{"hidden_act": "tanh_gelu", "norm_eps": 1e-05, "qk_norm": false, "bias": "all", "tie_word_embeddings": true, "parallel_block": false, "max_grad_norm": 2.0, "decay_fraction": 0.358, "doc_mask": true, "max_steps": 4739, "dataset": "wikipedia_en"}
MLP neurons of a small language model. Each row is named by its layer, matrix (up: input weights) and neuron, and shows model dimensions 288-415. Each number is 200 + 30 x the weight over its row's rms, rounded and kept within 0 to 999.
Before each neuron's rows, "fires after" lists the tokens most often just before its 100 highest values on Wikipedia text that the model never trained on.

fires after: " pro", " Pro", " and", " re", " con", " di"
L2.up211,220,193,218,173,222,258,210,210,256,228,203,190,185,220,197,219,210,156,190,157,201,207,170,204,224,200,212,223,204,228,192,183,240,200,203,157,203,176,199,137,163,226,192,255,212,192,203,195,213,206,175,206,166,195,200,192,216,193,200,190,196,206,203,240,228,178,241,186,188,220,161,207,212,216,176,241,205,198,197,223,213,135,136,257,171,202,197,271,183,198,183,169,162,188,202,173,208,226,206,157,216,167,197,211,182,191,212,175,200,197,188,152,193,182,225,255,209,230,148,218,220,207,205,187,196,203,241,186

fires after: "ri", " p", " pro", "ic", " inter", " ex"
L2.up833,195,244,216,149,201,222,139,235,169,178,181,208,224,199,158,193,207,182,143,220,176,187,206,187,219,190,174,192,249,269,314,212,168,163,195,166,238,203,179,275,190,213,159,226,175,188,198,171,250,217,175,200,240,225,212,238,190,213,211,196,235,204,232,210,164,183,170,242,192,219,187,178,225,234,202,214,177,187,195,208,204,161,160,237,216,207,234,183,159,208,193,234,194,185,201,192,246,208,188,238,237,216,198,223,213,248,168,172,223,194,229,185,220,219,201,203,162,222,168,209,180,176,213,246,216,218,169,185

fires after: " the", " 19", " ", " a"
L2.up184,164,249,203,132,148,165,184,189,205,206,185,205,236,177,178,200,217,122,146,186,185,194,199,228,201,181,195,206,222,217,207,266,198,183,222,205,263,179,192,124,183,193,266,242,175,218,191,180,168,209,154,146,185,179,181,215,211,194,206,209,216,206,199,237,242,203,173,180,243,219,214,231,197,202,240,217,226,187,208,199,233,198,131,222,195,171,239,195,226,191,191,166,210,206,198,187,221,212,161,192,239,186,256,204,247,204,155,194,223,205,272,221,202,216,171,184,132,206,200,233,135,139,213,169,183,200,186,180

fires after: " ", " K", " w", "w", " C"
L2.up1142,178,202,208,241,234,205,226,230,184,197,185,248,254,204,208,182,197,234,170,190,180,192,217,223,224,210,217,245,170,216,140,226,194,209,190,232,198,151,212,253,194,211,188,180,217,159,212,200,186,179,219,182,229,162,187,214,247,203,176,198,185,231,214,173,198,205,171,168,215,175,229,221,189,214,235,192,284,183,192,207,219,241,232,206,192,232,245,134,178,202,257,164,185,205,213,201,217,200,203,166,242,249,198,209,190,201,214,209,203,243,209,202,249,211,154,208,169,187,186,176,149,209,214,140,228,214,183,196

fires after: " 19", " in", " the", " 18"
L2.up288,208,163,187,176,235,194,161,210,235,198,192,177,197,193,281,244,206,235,132,214,193,153,221,210,198,205,201,234,200,219,210,197,172,218,191,182,232,178,159,227,214,190,210,257,214,247,228,130,208,217,189,176,187,217,191,271,188,148,180,210,197,201,224,250,178,203,207,187,207,225,239,247,119,180,215,182,251,285,202,206,312,209,220,240,165,203,236,218,153,142,275,188,194,160,210,211,183,193,228,160,135,191,224,193,229,208,178,174,188,179,218,221,220,195,153,234,138,231,205,186,182,155,206,241,170,227,193,193

fires after: " w", " st", " W", " h", "W", " he"
L2.up1736,187,245,195,218,273,271,194,231,233,216,176,231,178,158,258,277,218,181,237,183,173,165,167,228,225,209,199,188,260,243,162,233,208,182,165,206,181,176,149,152,267,204,216,182,206,203,189,257,172,171,161,154,173,202,188,172,241,214,212,216,196,247,197,184,209,174,158,224,151,204,253,244,183,217,211,191,261,201,174,202,228,205,132,191,143,265,213,170,151,223,218,222,198,220,224,189,236,183,208,174,212,237,171,234,232,195,207,237,193,210,194,217,202,183,146,264,229,196,178,213,172,169,219,185,191,226,186,189

fires after: " 19", " in", "In", " the", " 18"
L2.up344,155,209,221,156,239,232,176,217,160,199,190,161,191,187,201,248,212,222,195,190,248,182,204,220,188,149,206,224,267,229,234,184,197,203,204,177,200,137,183,242,252,226,199,175,197,180,207,168,160,213,216,152,139,154,211,233,199,225,185,197,206,214,225,128,195,188,180,170,208,196,175,208,193,233,240,241,198,130,214,247,249,206,119,226,188,170,252,160,218,196,276,131,227,233,182,198,214,197,170,209,203,203,195,223,259,232,151,195,182,215,198,236,203,201,154,234,244,183,156,224,189,202,194,217,215,231,233,181

fires after: " ", " (", " Mont", "ric", " C"
L2.up1730,170,152,211,254,182,188,159,187,141,195,179,184,204,178,161,189,239,178,208,152,186,228,191,204,163,232,116,207,244,233,204,218,198,241,164,231,218,206,215,178,229,149,222,177,232,178,216,141,183,210,225,271,154,170,198,186,163,180,182,204,191,175,215,178,207,156,160,188,217,158,192,210,129,255,152,230,225,280,169,158,212,149,173,203,192,163,197,179,163,253,219,216,188,200,183,237,230,226,219,232,205,200,236,207,190,189,234,149,189,211,162,198,190,199,165,166,201,209,186,202,178,228,215,141,189,199,200,178

fires after: " W", "F", "W", " F", "ü"
L2.up368,222,227,234,256,197,169,177,152,172,227,170,218,205,208,148,262,219,208,235,166,202,182,203,213,203,238,202,162,248,153,197,209,231,195,237,183,202,138,247,202,243,191,281,174,191,209,206,204,163,119,221,132,149,180,233,187,254,220,174,192,219,219,209,173,235,185,132,169,209,226,222,215,206,222,169,185,219,187,209,235,228,170,199,207,205,201,231,169,215,186,208,200,191,242,144,159,253,230,204,232,186,234,112,213,241,191,203,195,190,236,174,202,223,202,177,222,210,203,210,167,208,196,250,182,231,198,213,209

fires after: " ", "gi", "e", " se", "ro"
L2.up795,204,250,172,138,176,240,201,220,185,229,185,191,212,204,213,239,203,175,159,208,183,216,221,258,189,187,220,214,237,143,166,238,223,246,180,187,243,232,184,189,208,222,215,189,184,125,226,182,169,250,134,187,263,259,202,213,225,194,180,189,220,148,219,239,200,191,100,192,219,148,147,196,208,239,227,181,256,220,215,226,196,242,230,213,260,198,200,221,147,141,229,149,167,242,185,173,192,217,157,166,177,206,247,217,230,220,206,162,183,217,223,228,129,186,210,229,136,233,181,195,233,135,222,176,213,243,155,198

fires after: " 19", ",", "–20", " 18"
L2.up1632,220,219,242,205,220,141,208,184,187,214,144,175,218,187,170,225,215,183,179,221,216,209,197,204,171,234,173,179,223,217,216,174,250,170,182,140,261,166,181,178,270,193,190,234,170,187,160,204,207,209,190,168,162,208,246,191,211,173,177,147,247,207,190,269,232,154,196,194,193,196,187,205,233,221,237,334,210,188,191,217,224,227,204,205,221,214,208,205,193,227,231,191,203,213,147,149,209,212,211,210,205,199,190,197,261,204,162,183,186,276,215,205,222,208,181,212,162,234,196,181,185,208,210,211,193,190,221,224

fires after: " st", " ", " f", " h", " tr", " so"
L2.up759,200,242,211,191,172,198,178,205,178,232,190,225,202,189,180,219,202,208,200,187,177,172,223,225,191,198,249,228,241,122,217,247,200,212,221,220,246,132,181,147,220,230,227,209,196,184,183,164,199,196,197,169,172,151,234,195,247,217,198,182,211,151,194,204,205,167,234,188,171,226,174,197,182,206,267,199,156,222,207,199,186,247,171,215,235,227,225,188,153,189,215,227,178,222,187,191,235,215,259,215,203,260,223,219,157,226,198,190,216,195,190,228,225,159,188,243,181,206,150,199,141,124,193,193,194,171,188,203

fires after: "-", " G", "1", "le", "–"
L2.up1047,198,178,195,157,251,254,218,202,234,172,201,225,209,210,239,218,183,204,171,225,161,186,179,243,206,192,146,209,194,128,157,221,231,218,154,200,220,204,219,150,244,231,214,199,230,184,143,159,167,202,232,182,249,254,207,208,210,197,189,192,168,208,245,213,186,216,147,208,219,206,205,196,149,203,246,195,246,163,154,216,242,200,197,194,222,237,182,171,169,182,272,192,200,235,204,196,214,236,204,106,180,236,265,221,203,179,191,181,207,199,221,191,207,176,220,274,195,198,191,239,173,193,196,191,201,293,161,172

fires after: " ", " vi", " (", "/", "le", "ide"
L2.up112,150,178,197,220,154,195,157,182,210,206,186,225,236,129,194,190,201,232,160,98,113,229,241,180,193,150,126,259,176,250,178,245,216,236,156,192,237,196,202,236,233,225,197,226,183,212,218,206,166,199,194,159,219,184,205,223,209,150,179,173,223,191,227,190,211,175,240,182,213,193,224,219,158,202,175,193,250,221,256,214,209,202,193,206,194,216,254,220,208,217,223,161,206,238,197,182,211,212,181,194,185,192,208,221,234,163,200,175,194,190,248,184,198,190,181,214,164,218,165,193,189,197,218,180,245,163,245,194

fires after: " $", ".", "p", "-", " re", "–"
L2.up17,214,168,230,155,194,219,222,167,231,193,205,167,190,216,181,207,203,194,194,182,170,216,210,222,193,203,168,218,205,187,232,170,179,178,236,152,216,215,157,194,236,185,239,199,200,204,154,273,214,232,210,168,218,183,170,210,223,220,193,208,144,167,225,149,210,195,222,174,188,202,165,165,189,244,190,212,258,182,187,229,282,132,192,248,172,238,230,231,215,156,222,172,224,211,220,212,189,189,179,250,163,184,191,213,242,181,152,221,212,209,211,170,166,232,216,236,162,223,205,206,189,190,195,195,200,223,227,200

fires after: " f", " b", " h", " sp", " ", " to"
L2.up1753,168,196,196,208,226,252,149,190,197,123,191,183,192,216,211,256,178,238,201,188,209,198,220,246,217,197,222,186,187,197,246,224,201,198,191,263,230,190,160,196,178,212,162,216,231,203,156,225,203,207,184,179,187,185,183,169,240,204,176,173,194,203,219,250,195,163,147,204,222,217,228,201,208,217,230,214,163,215,170,145,218,181,160,189,164,214,266,167,167,182,204,227,226,242,191,195,232,197,194,224,174,243,167,219,211,259,221,156,192,207,177,233,169,211,183,242,181,200,148,207,160,155,217,232,245,215,141,181

fires after: " b", " st", " w", " sp", " f", "i"
L2.up1485,137,211,186,229,254,155,183,234,170,245,218,233,186,200,192,246,192,192,213,161,224,155,117,218,225,220,214,176,191,147,213,212,266,207,202,221,208,136,200,213,190,175,177,201,235,253,196,220,213,236,219,170,191,251,167,163,289,212,179,198,254,179,193,224,204,205,196,171,221,223,211,214,199,242,188,241,202,154,229,198,187,152,203,195,218,228,270,213,141,165,196,206,226,205,173,208,266,279,222,191,202,279,187,217,204,234,209,164,213,177,217,199,196,227,168,239,183,181,172,179,182,145,238,250,233,198,203,189

fires after: " ex", "p", " re", " inter"
L2.up365,226,136,201,228,211,195,205,220,150,191,231,248,171,208,227,204,144,226,158,226,189,197,204,233,190,201,187,186,174,243,198,210,215,259,162,171,204,178,179,205,200,236,148,203,158,221,223,236,187,216,182,233,201,254,206,208,183,211,187,164,240,168,210,215,201,179,164,230,146,226,219,184,172,267,213,229,239,183,217,183,187,233,155,227,209,217,269,240,182,243,206,227,249,222,183,206,236,235,171,213,181,209,223,204,199,222,137,198,186,191,208,188,193,198,172,205,193,260,177,182,221,138,218,201,236,233,178,219

fires after: " 19", " 18", " in", " United"
L2.up971,253,188,222,148,211,176,130,175,219,169,179,175,199,168,218,236,227,218,219,195,131,159,185,191,221,204,165,208,203,248,214,192,229,208,136,199,195,219,153,178,249,139,186,231,161,162,194,134,236,205,196,212,158,124,212,244,143,200,178,197,186,196,240,210,210,176,183,154,187,193,214,248,185,188,194,207,259,194,141,252,213,229,176,273,183,207,194,193,198,217,243,179,166,250,185,194,198,177,212,206,188,189,218,218,219,156,130,185,194,236,255,224,150,199,143,235,221,197,94,246,210,231,195,218,177,199,236,175

fires after: " ", " re", " con", " pro"
L2.up214,141,160,183,187,220,245,199,211,191,241,217,275,182,194,200,216,199,221,185,188,191,166,234,254,204,139,157,219,214,225,191,258,225,217,141,193,192,194,177,218,213,236,187,239,223,157,231,201,197,187,170,193,187,194,243,204,230,132,192,173,204,168,197,162,226,184,208,215,170,187,210,192,167,231,207,253,225,176,236,173,169,156,216,233,265,174,193,219,230,230,236,176,193,248,184,159,242,277,226,207,165,227,225,251,176,184,235,144,208,210,174,144,205,210,187,200,233,168,168,187,212,157,227,204,206,245,196,205

fires after: "|---|---|", " the", "|", " ", "---|---|---|---|", "gi"
L2.up1671,228,187,235,182,242,169,193,204,203,218,183,213,237,230,186,195,197,158,163,157,195,195,138,261,207,182,206,236,187,218,209,189,212,142,179,242,193,201,213,184,238,187,223,180,167,190,206,168,208,233,213,177,243,216,206,238,238,171,177,163,237,211,207,170,204,177,201,135,238,240,203,161,159,243,232,230,218,157,248,198,193,229,224,249,257,168,254,210,233,184,199,166,172,244,190,170,222,215,208,184,228,172,271,219,175,211,209,156,201,210,229,182,161,180,218,176,201,248,139,268,218,181,205,224,218,252,213,165

fires after: " in", "-", " to", " ex", " ", " at"
L2.up1677,153,244,196,211,181,273,212,198,200,169,187,189,209,207,258,234,200,228,193,166,196,174,203,180,207,143,180,186,156,198,209,209,199,169,157,188,167,172,221,207,219,216,172,205,194,227,177,207,225,189,156,158,174,234,171,203,183,206,182,180,218,239,233,229,211,168,191,154,240,185,212,235,167,191,221,249,297,199,228,174,221,196,176,221,199,227,219,205,226,214,187,188,222,216,222,199,206,209,191,238,232,244,240,199,209,234,221,163,176,205,136,218,147,168,160,216,214,241,176,175,169,148,221,182,219,188,226,173